config.yaml
n_layer: 13
d_model: 192
n_head: 2
n_kv_head: 2
head_dim: 64
d_mlp: 1152
vocab_size: 2048
activation: "tanh_gelu"
norm: "layernorm"
norm_place: "pre"
norm_eps: 1e-05
positions: "learned"
qk_norm: false
attn_scale: 0.125
bias: "all"
tie_embeddings: true
parallel_block: false
init: "uniform"
init_std_qkv: 0.0453
init_std_o: 0.00888
init_std_up: 0.0453
init_std_down: 0.00888
optimizer: "muon_variant"
lr: 0.00794
lr_mult_o: 1.5
lr_mult_down: 3.0
beta1: 0.95
lr_head: 0.007
warmup_steps: 200
schedule: "wsd"
decay_fraction: 0.598
decay_shape: "linear"
final_lr_fraction: 0.0
batch_tokens: 16384
seq_len: 1024
doc_mask: true
train_tokens: 153700000
steps: 9382
dataset: "wikipedia_en"
MLP neurons of a small language model. Each row is named by its layer, matrix (up: input weights) and neuron, and shows model dimensions 32-159. Each number is 128 + 32 x the weight over its row's rms, rounded and kept within 0 to 255. Numbers have three digits each.
After each neuron's rows, "fires after" lists the tokens most often just before its 100 highest values on Wikipedia text that the model never trained on.

L6.up942:144147090072150177111164139130137101155079204148131215102074144122094137127166121151150135078137141064117090066160161096128126156118164145102096116125152161151156110126098116130089145167163122194119088148121121148055120030176174101123081134099090064088103147116121134121096120106130154087111142114154081165127137077125125188101114122131099182097155113054178129091144080154103128158136
fires after: " the", " early", " B", "y", "ar", " February"

L2.up468:110042112112125099192072144113165125096075111111172096123146079140148123091131114113114097118114161103158070126121154102116144138156085164184178161169161090117152116134146136206130148201129143165115162128117172136149136109117138121101207190143165108097123110105108146148129125151116119104130092106100124110125105145130114103125106145097134127090126117123137064127155068110161071191160
fires after: ".", "\n", "hi"

L5.up871:126105134158127129192189138140138133103136104101120126188183088153121198071105168162113049149071155163137190110097079162093148102107152156114125131137119126156075109089180139163127136180100171101119138106078140194135106086102072108075123155086170127117146105140152117160099154069119110122128145127110134168146179139137101106067093164124110095193159067146049090136129125175145116133180
fires after: "man", " (", "en", " Man", " un"

L7.up1065:167119086149218097186115102157137107059152088163122098092098168128138098106113154119132097143111098108150079117187087115123160120093180156174130158108134148124129019148170149099169185119130144136219113056147076170173146120121195142105128139101146101133088085125122152101109095120135154140117046136140100137164111150129138214100090177138135135104135163134145142094110122106090141101129
fires after: " 19", "\n", "li", "-", " 1", "c"

L7.up339:123089136107114133127131131138156141065139174111158121151074119153078190099125132083159130156170157134135124122192116034195088153105098095153131138121173117127085111171182090128107122124135172151125124165115152157078140123076186131121096129137138156126133127164163060101114144192149076167153211141121147132109080080148086093155210097151153132111147115111139165130134072119117101076164
fires after: " re", " Re", "s", "S", "re"

L8.up1033:159133049187126118086151080183164092128113175112149133118128101171121062142136106131104138147120152127106040140106122054114127094123152067124139100060114141156161176088133151119111116079121181146150156132106196134186105126146129110114123098113099157160140093175099125128088101148127184123141092160140119121192102114086174139126119129112198127183225131146131145111146092061137086124169
fires after: "te", "e", " Te", " on", "o"

L8.up573:137134152180091188168181125158172098127097126134103163149163088117078126085108160056094077102110119121104108156122158146111121116161132215147144193129164089174158136203102061101090137120110165071182115186097108067125138073145171098120143119135100128092088132113106150088124146117150095142168170107145128135182074070158091081163167175149133158146158071079106107101152103133135099154113
fires after: "ho", "is", "ri", "li", "hy"

L8.up240:121106176120074096140098153123142114189105117069113138098119084144175172167142107111189113114181141123102175118095098135162089112128129107106104156153134139106090137077061148132097165151104133154129079145141105151160098098089123152202137112124112126130136129140107135196140153168160134111145163034136111156061091122165177121134116152140145188141141170166120103131127172105113071068130
fires after: " W", " Sp", "we", "w", " wh"

L6.up414:175146113135139142140169101169136119149171110060119140090065181152182120113111154125124159129087145176159151106134144110133115108061120098134075132112115123200132120133113134113100153179137133132163131069140139172137130106103221093080138123188117145093143145127125103131149102111108119143087124131131118150182129174119158104070142143093072109111094110143154101100168137177147206133117
fires after: "s", " ex", " de", "us", "pr"

L8.up635:138128117188149142155160095093177094093167075147124121108127122121157082141186138132126132174092132115138101137133123112093117157132122071153099098139101142079131097144129122149122077075119155137109173108146178124192137148139080108114159105073157127164129103198129081142090166163140200103149104108129159171182173163188179155098083112168072184167132097065142089146150096123173111133151
fires after: "te", "mo", " a", "lo", "to", " Te"

L8.up280:114140159121166156157130115100125128179119106109139134138134121113123179091107082101153092098170098111101158144068094170150089116095129107157088199117131169131120130089120196099143160170098114097118086201164103130201178109099136115145170153144181061143158143190079088159117124149101195121071133104157158094085094159156155132121115125111146132112127126115140091130161094123086123069089
fires after: " ", " G", "P", " J", "w"

L5.up733:101075100139149115152160113154135113150145164086095166097154118112104123120125085113059121158091098138133157137124162109022044132126142211104087113122118143165104122098170143109147148149146159169121180202145053175129153111126096123093100131128091091111080092119113054148125115101123145196144138145135108133158137126117161124080136102125106126156134243130153104141130138132128157101095
fires after: "p", "ed", "mb", "ub", "mi", "op"

L8.up440:141111096112125177182110124164148088123093136067155105087169124074151162129134073165162111098100102120134186089122072209133083150120136099161104095113081052182145073140122156125128105136201187089126159154106124168090144142149111166133150124055125171106161158106133129129111151132101088147144167133106154093148082094077130114162093118122102137142153133185163091121145122113126152075129
fires after: "qua", "f", " F", " f", "ut", "d"

L9.up465:137121162129099139213137056144090115207126129059146105108127100095146134149096104141171099134130182121101130171150137120114083132132116134093092162141132096093116064140097121113142106157146132098161068170150144198139166155117109170154123105105159087143205117130167049110150198180095091119137178121122087104099097182124117162136121078104148148173085142114146187145091172107092122079079
fires after: " f", " sp", " F", "f", "s"

L6.up338:130089092112215105145192145122193146145110125130066076126110092117184100100133111114129063087165102108177116130141103134108150103163147115149148083121136190161079117150179067094159195114128099119100150136091176135158180114103127182082130144150144099091057089141084146122051125098156082114125063093140127100153147153087138148107085140126160111114180207119121160065099131130215124135069
fires after: "-", "\n", " un", " de"

L7.up448:104126152129128179094139134165128109148149194137138111132119074151068138116091141127115110180090134125170084094110144119191124071169194147131097184101177133194114186175123071114134090125102168086149123170118134111137146091126154178102166094110108119152115091152165089110175125158114121178146122154137121143137071102149103079086179076119073149151101088129138118176133141119148163156114
fires after: "s", "S", "er", "t", "u", "p"

L6.up871:140111119164175186109149137128161111149140192140083159134095128125156110099123163136108176145137121084162062151111130088178072166153121179128127129062117139123158104122128166188145126100133091143145089143102130176181080106139135108056126082121135074127156057213089125156130164175152163211140112072072141101076112094147178108124137139115124157157180147087121136099109134077167141088116
fires after: "um", "op", "it", "ed", "os", "s"

L6.up47:074186124077162117103158127161100152076146130061139166130086042168172156102132131115093133135096134091182153184097129155086125194112092133156187164100093111207138141103139147107103055181129094101157143115148145028132140082128090122107120112189103189112148121162128120147115109108145073092138152131115094120151174071155194079145120132142094165129075155138135122140111103143153117121091
fires after: "c", "oc", "qua", "us", "vi", "ist"

L6.up828:122105152180095138134113141114091113127115158093154124118154157107133092118124068107120132150099145182147056056150148132107113149098129156153068123131099180170166155163043140145099117150120133171156141144193166123125105105128166090142054147127100125121090151153102121116153135191122153164158125118109212058122096108175129135105116161119116070119127135193101145124131162144089143184139
fires after: " for", " to", " Fa", " f", " over", " so"

L7.up330:106152130136169099199142092095144144179101091107177102087128128134151115126104165077153137087108103178129171167153125097155096166122132159025113109160134119087077109118113058083153166116117101104161121105106124150124107179170177169136156099099115122088124083175109111117169107171160163077091170045130135171177111138109084130145105083151089097154138095146165179066133138147132160079147
fires after: "s", " ex", "f", "ed", " se", "fin"

L7.up302:152118110119109101130123209141106156093120141119120203125103169060144108107130106139138105115133138106104140171068109153091098140129131085143071166103134116090118171149108128079115120130185169084157191152166069094123085116163165058132127113149153095127164113138141093123106151099086150142185080124135110165142048107172087150119089093189099121115151113194169160213142100144099142128120
fires after: " ", " w", " W", "w", "W"

L8.up691:147113128089090181094135148165156103187079213125131133140113145140163141134165127168185121101130145115163138113105122101124137137111122063136109074121107129086104086079079181127154124111100198168099163171166151111079178079098139150137149149124123155105148165169120071037150130154095109115152204169126133094050095122131120136173164118133082113152047113133106125111137113138150130134106
fires after: " F", " S", " D", "s", " f"

L8.up797:150161125139150094137122166138122152115112175131098138137157126125170115055148141122136107198109093086132064094093137132109125079113156118119104142193170158149122176175127151141028145112162160107109136128155161093153108137169111071121157129100113094185148112152122072147157201097145101140151119158110201115171131175175140121079133064133131130108102192155175117130135099161112148148144
fires after: "st", "s", "ton", "T", "S", "t"

L6.up1081:159129119113093070154171135122137125125154162069163151111122140085136086129068107140108183094153137137100093165132145085113133163140140120124128131084138090135161158059133148152097142187101150176090106125158127221164093108140121100104155160129121165125161104135051104113135105123040187124161027127084126094068143133095164135168133147102121184134168159124072153110101130121110141063169
fires after: ":", "te", "ang", "um", "low", "it"

L9.up695:120139124071137104161086116158126168162115102141124111105099042146154149130108138151167113111128129129105093186128083089105150137165135165136067068154128141180155193121093125125136116134105095136178128111025084146085185133109136097168167118130119185162151150164161070135135097086157109161125094122120129119127162123130141159159152084139150172142115169058115113095130161083170154167125
fires after: "s", ".", " as", "p", "S"

L5.up135:145188099098143107142157201188099152090121149138102111087086035118164123082123122127112084160089164154143081195174116110140136136100106141155073122113171124170098095112150150147098073152073157099117109166093118161154147124133110153086174133134132168110069205095163181146129158152084074119177100149120141143136127071072146092164172152123147145109122134102156136071132069144104115119105
fires after: "y", "ly", "us", "s", "c", "amp"

L6.up599:085191136102109122115107114167197139120111146055127106102075072139119128110125122135108144161087136051164155182137130168150166226146091155117112155120123118094100070144143109126173161152145135067085121089169122151126082111144149130151181145155134161088139140129147140116155171144197114124092112140150100174155111143131147109079123161149124089152105120146105045167145128066110186156136
fires after: "c", "ur", "vi", "r", "er", "l"

L8.up139:179127097131137094128070161154097107107099173138080114141070121074139116070163094158134098064181081103116115151085085141116156134163179125124133116200112161068120155111151086190119137132082110118101129085077095114169172148154114132113136079145186141130136128120118063132097105135198114114131086133125116138132161133155153170137191097192145132127133116094121137056140123131138142150108
fires after: " p", " as", "p", " in", " 19", " pro"

L6.up369:070138129159122152131174091162144092116122196182149093084200134149134140071124115154082120118137104143121171166095094144128118115181134117149138139153136097126168089121081113124103128103121154129191173145091097097136192106134159117129096074120132164111088173117164185059133141120105120071160107108101161162082178101128131100151149096127208071143123114179103181132157097090138140140145
fires after: " |", "hy", "ho", "th", " who", " I"

L5.up657:096089130116120109121089178104150145124132137102163125118105072070131157100181126126129148175110077142125106142118160088139152129133123168116203145166147158071118132101100125133137160097129160213127090138110164200162126089142086126140133167156218094070109128072137099095101102139124115108103142117106076100156149146077117106148169134201112145120134101117178143085138089135154084174109
fires after: ".", "s", "ed", " well", "\"", ")"

L6.up486:135114095110085179127198094090112166132115157066141072092133127091200102148097128131128172143123144110121140123140093133098132110074129136127165132110104149132164186103076097125137163120148104123075136101093122034138133134132156151088137131144083141126126103117129149121142169141057120076148077167161107140141210145070187103136142151125171143168110147119112168098134110119084121112127
fires after: "di", "y", "im", "-", "ty"

L6.up884:107174154111090114171156133118111161092082136103128110153164142156102136112122119101135141127120043139133116067148106125131131170119159133186108127058187141135179125117090201117118146108096075131167130195167162142121213086104216135176162123160132152081162109172094146189092091125114121107047119194106110100132116184134131123091131139162132131092161067130128130149142162129151143081131
fires after: "s", "th", "ce", " ", " J"

L5.up982:127155076144140108098133090105166175162190187093162172096098127146124164140082133091069116201130114128130117149073114181112177153098098129128143120109139118147184102169118110117113109130084111114131083125090143113135111087085145122109133119131093151097175162127130121168117156170165131134125145109089177120178142097076137134124200152086118110116135127146114115085108118201115177074149
fires after: "it", "ar", "et", "s", "at", "us"

L6.up437:193091116097144093139153126117146132137128147126134134128109134126160147162177109129060137173081123151102139079154103157167075113146180121142151105099128115170079109144072138113140133176180189111136094078131149148110141085156152113167142090129137100103113143193127117105168135180072068172094159102149178084114077124181158173152103163051090073140123070209119095104155133089091112079148
fires after: " the", " ", " for", "s", " to"

L5.up459:111115121113162096144152161083100080176133155110130053090113119089142165116097173135144155190068076129168145169140151031083119131109137186133126136151131167146128208170094124102117149115184110112117159090136169130155127159172132124132113105110152124127124129173110132141100136178149105132066116134138139141193094133180118126111160077110120092061147076196141105110178155100075095148123
fires after: "s", "S", " S", " ex", "ed"

L5.up912:156125086124095155086079115144131205137161156121144130120156137135076165146073114163135122116120159169127098206108168112128113116204145144129112139128097126104143083104128158146081143122114149158185152108092079127130077122162102089010097146166098134123120121118184119119123104154135158190117172126133101173134121103109130108091174118089131154197129177123113110168193127143167144129113
fires after: "op", "p", "om", "rt", "ent"

L7.up308:140129113093112116188115099123109152091174092112188170127100161110133127136100154104153046119151105112160108104140122118128120110143099146130156132086201105112171162147134192078164108163159198125151193142151095106087139175084152102185130131107105133110118138091134062139100117147158071233158115112157088094075109161167087098087148061102108117126152134123099132169091152162141106113073
fires after: " V", " M", "P", "K", " W", "W"

L6.up257:172141120160123166120166138137124084177147113112106137152126146096082095168077102117141119132152111159141091152133129108193118132153198168152163183162126137135193144147079120098132101108073154140187104172066110165101131137111080147041180160173109115130163114172109095104124153184106126074108129093144122142064105165095151138147127082090136176116129083088124101081155176160153143139119
fires after: "s", "op", "w", " 19", "p"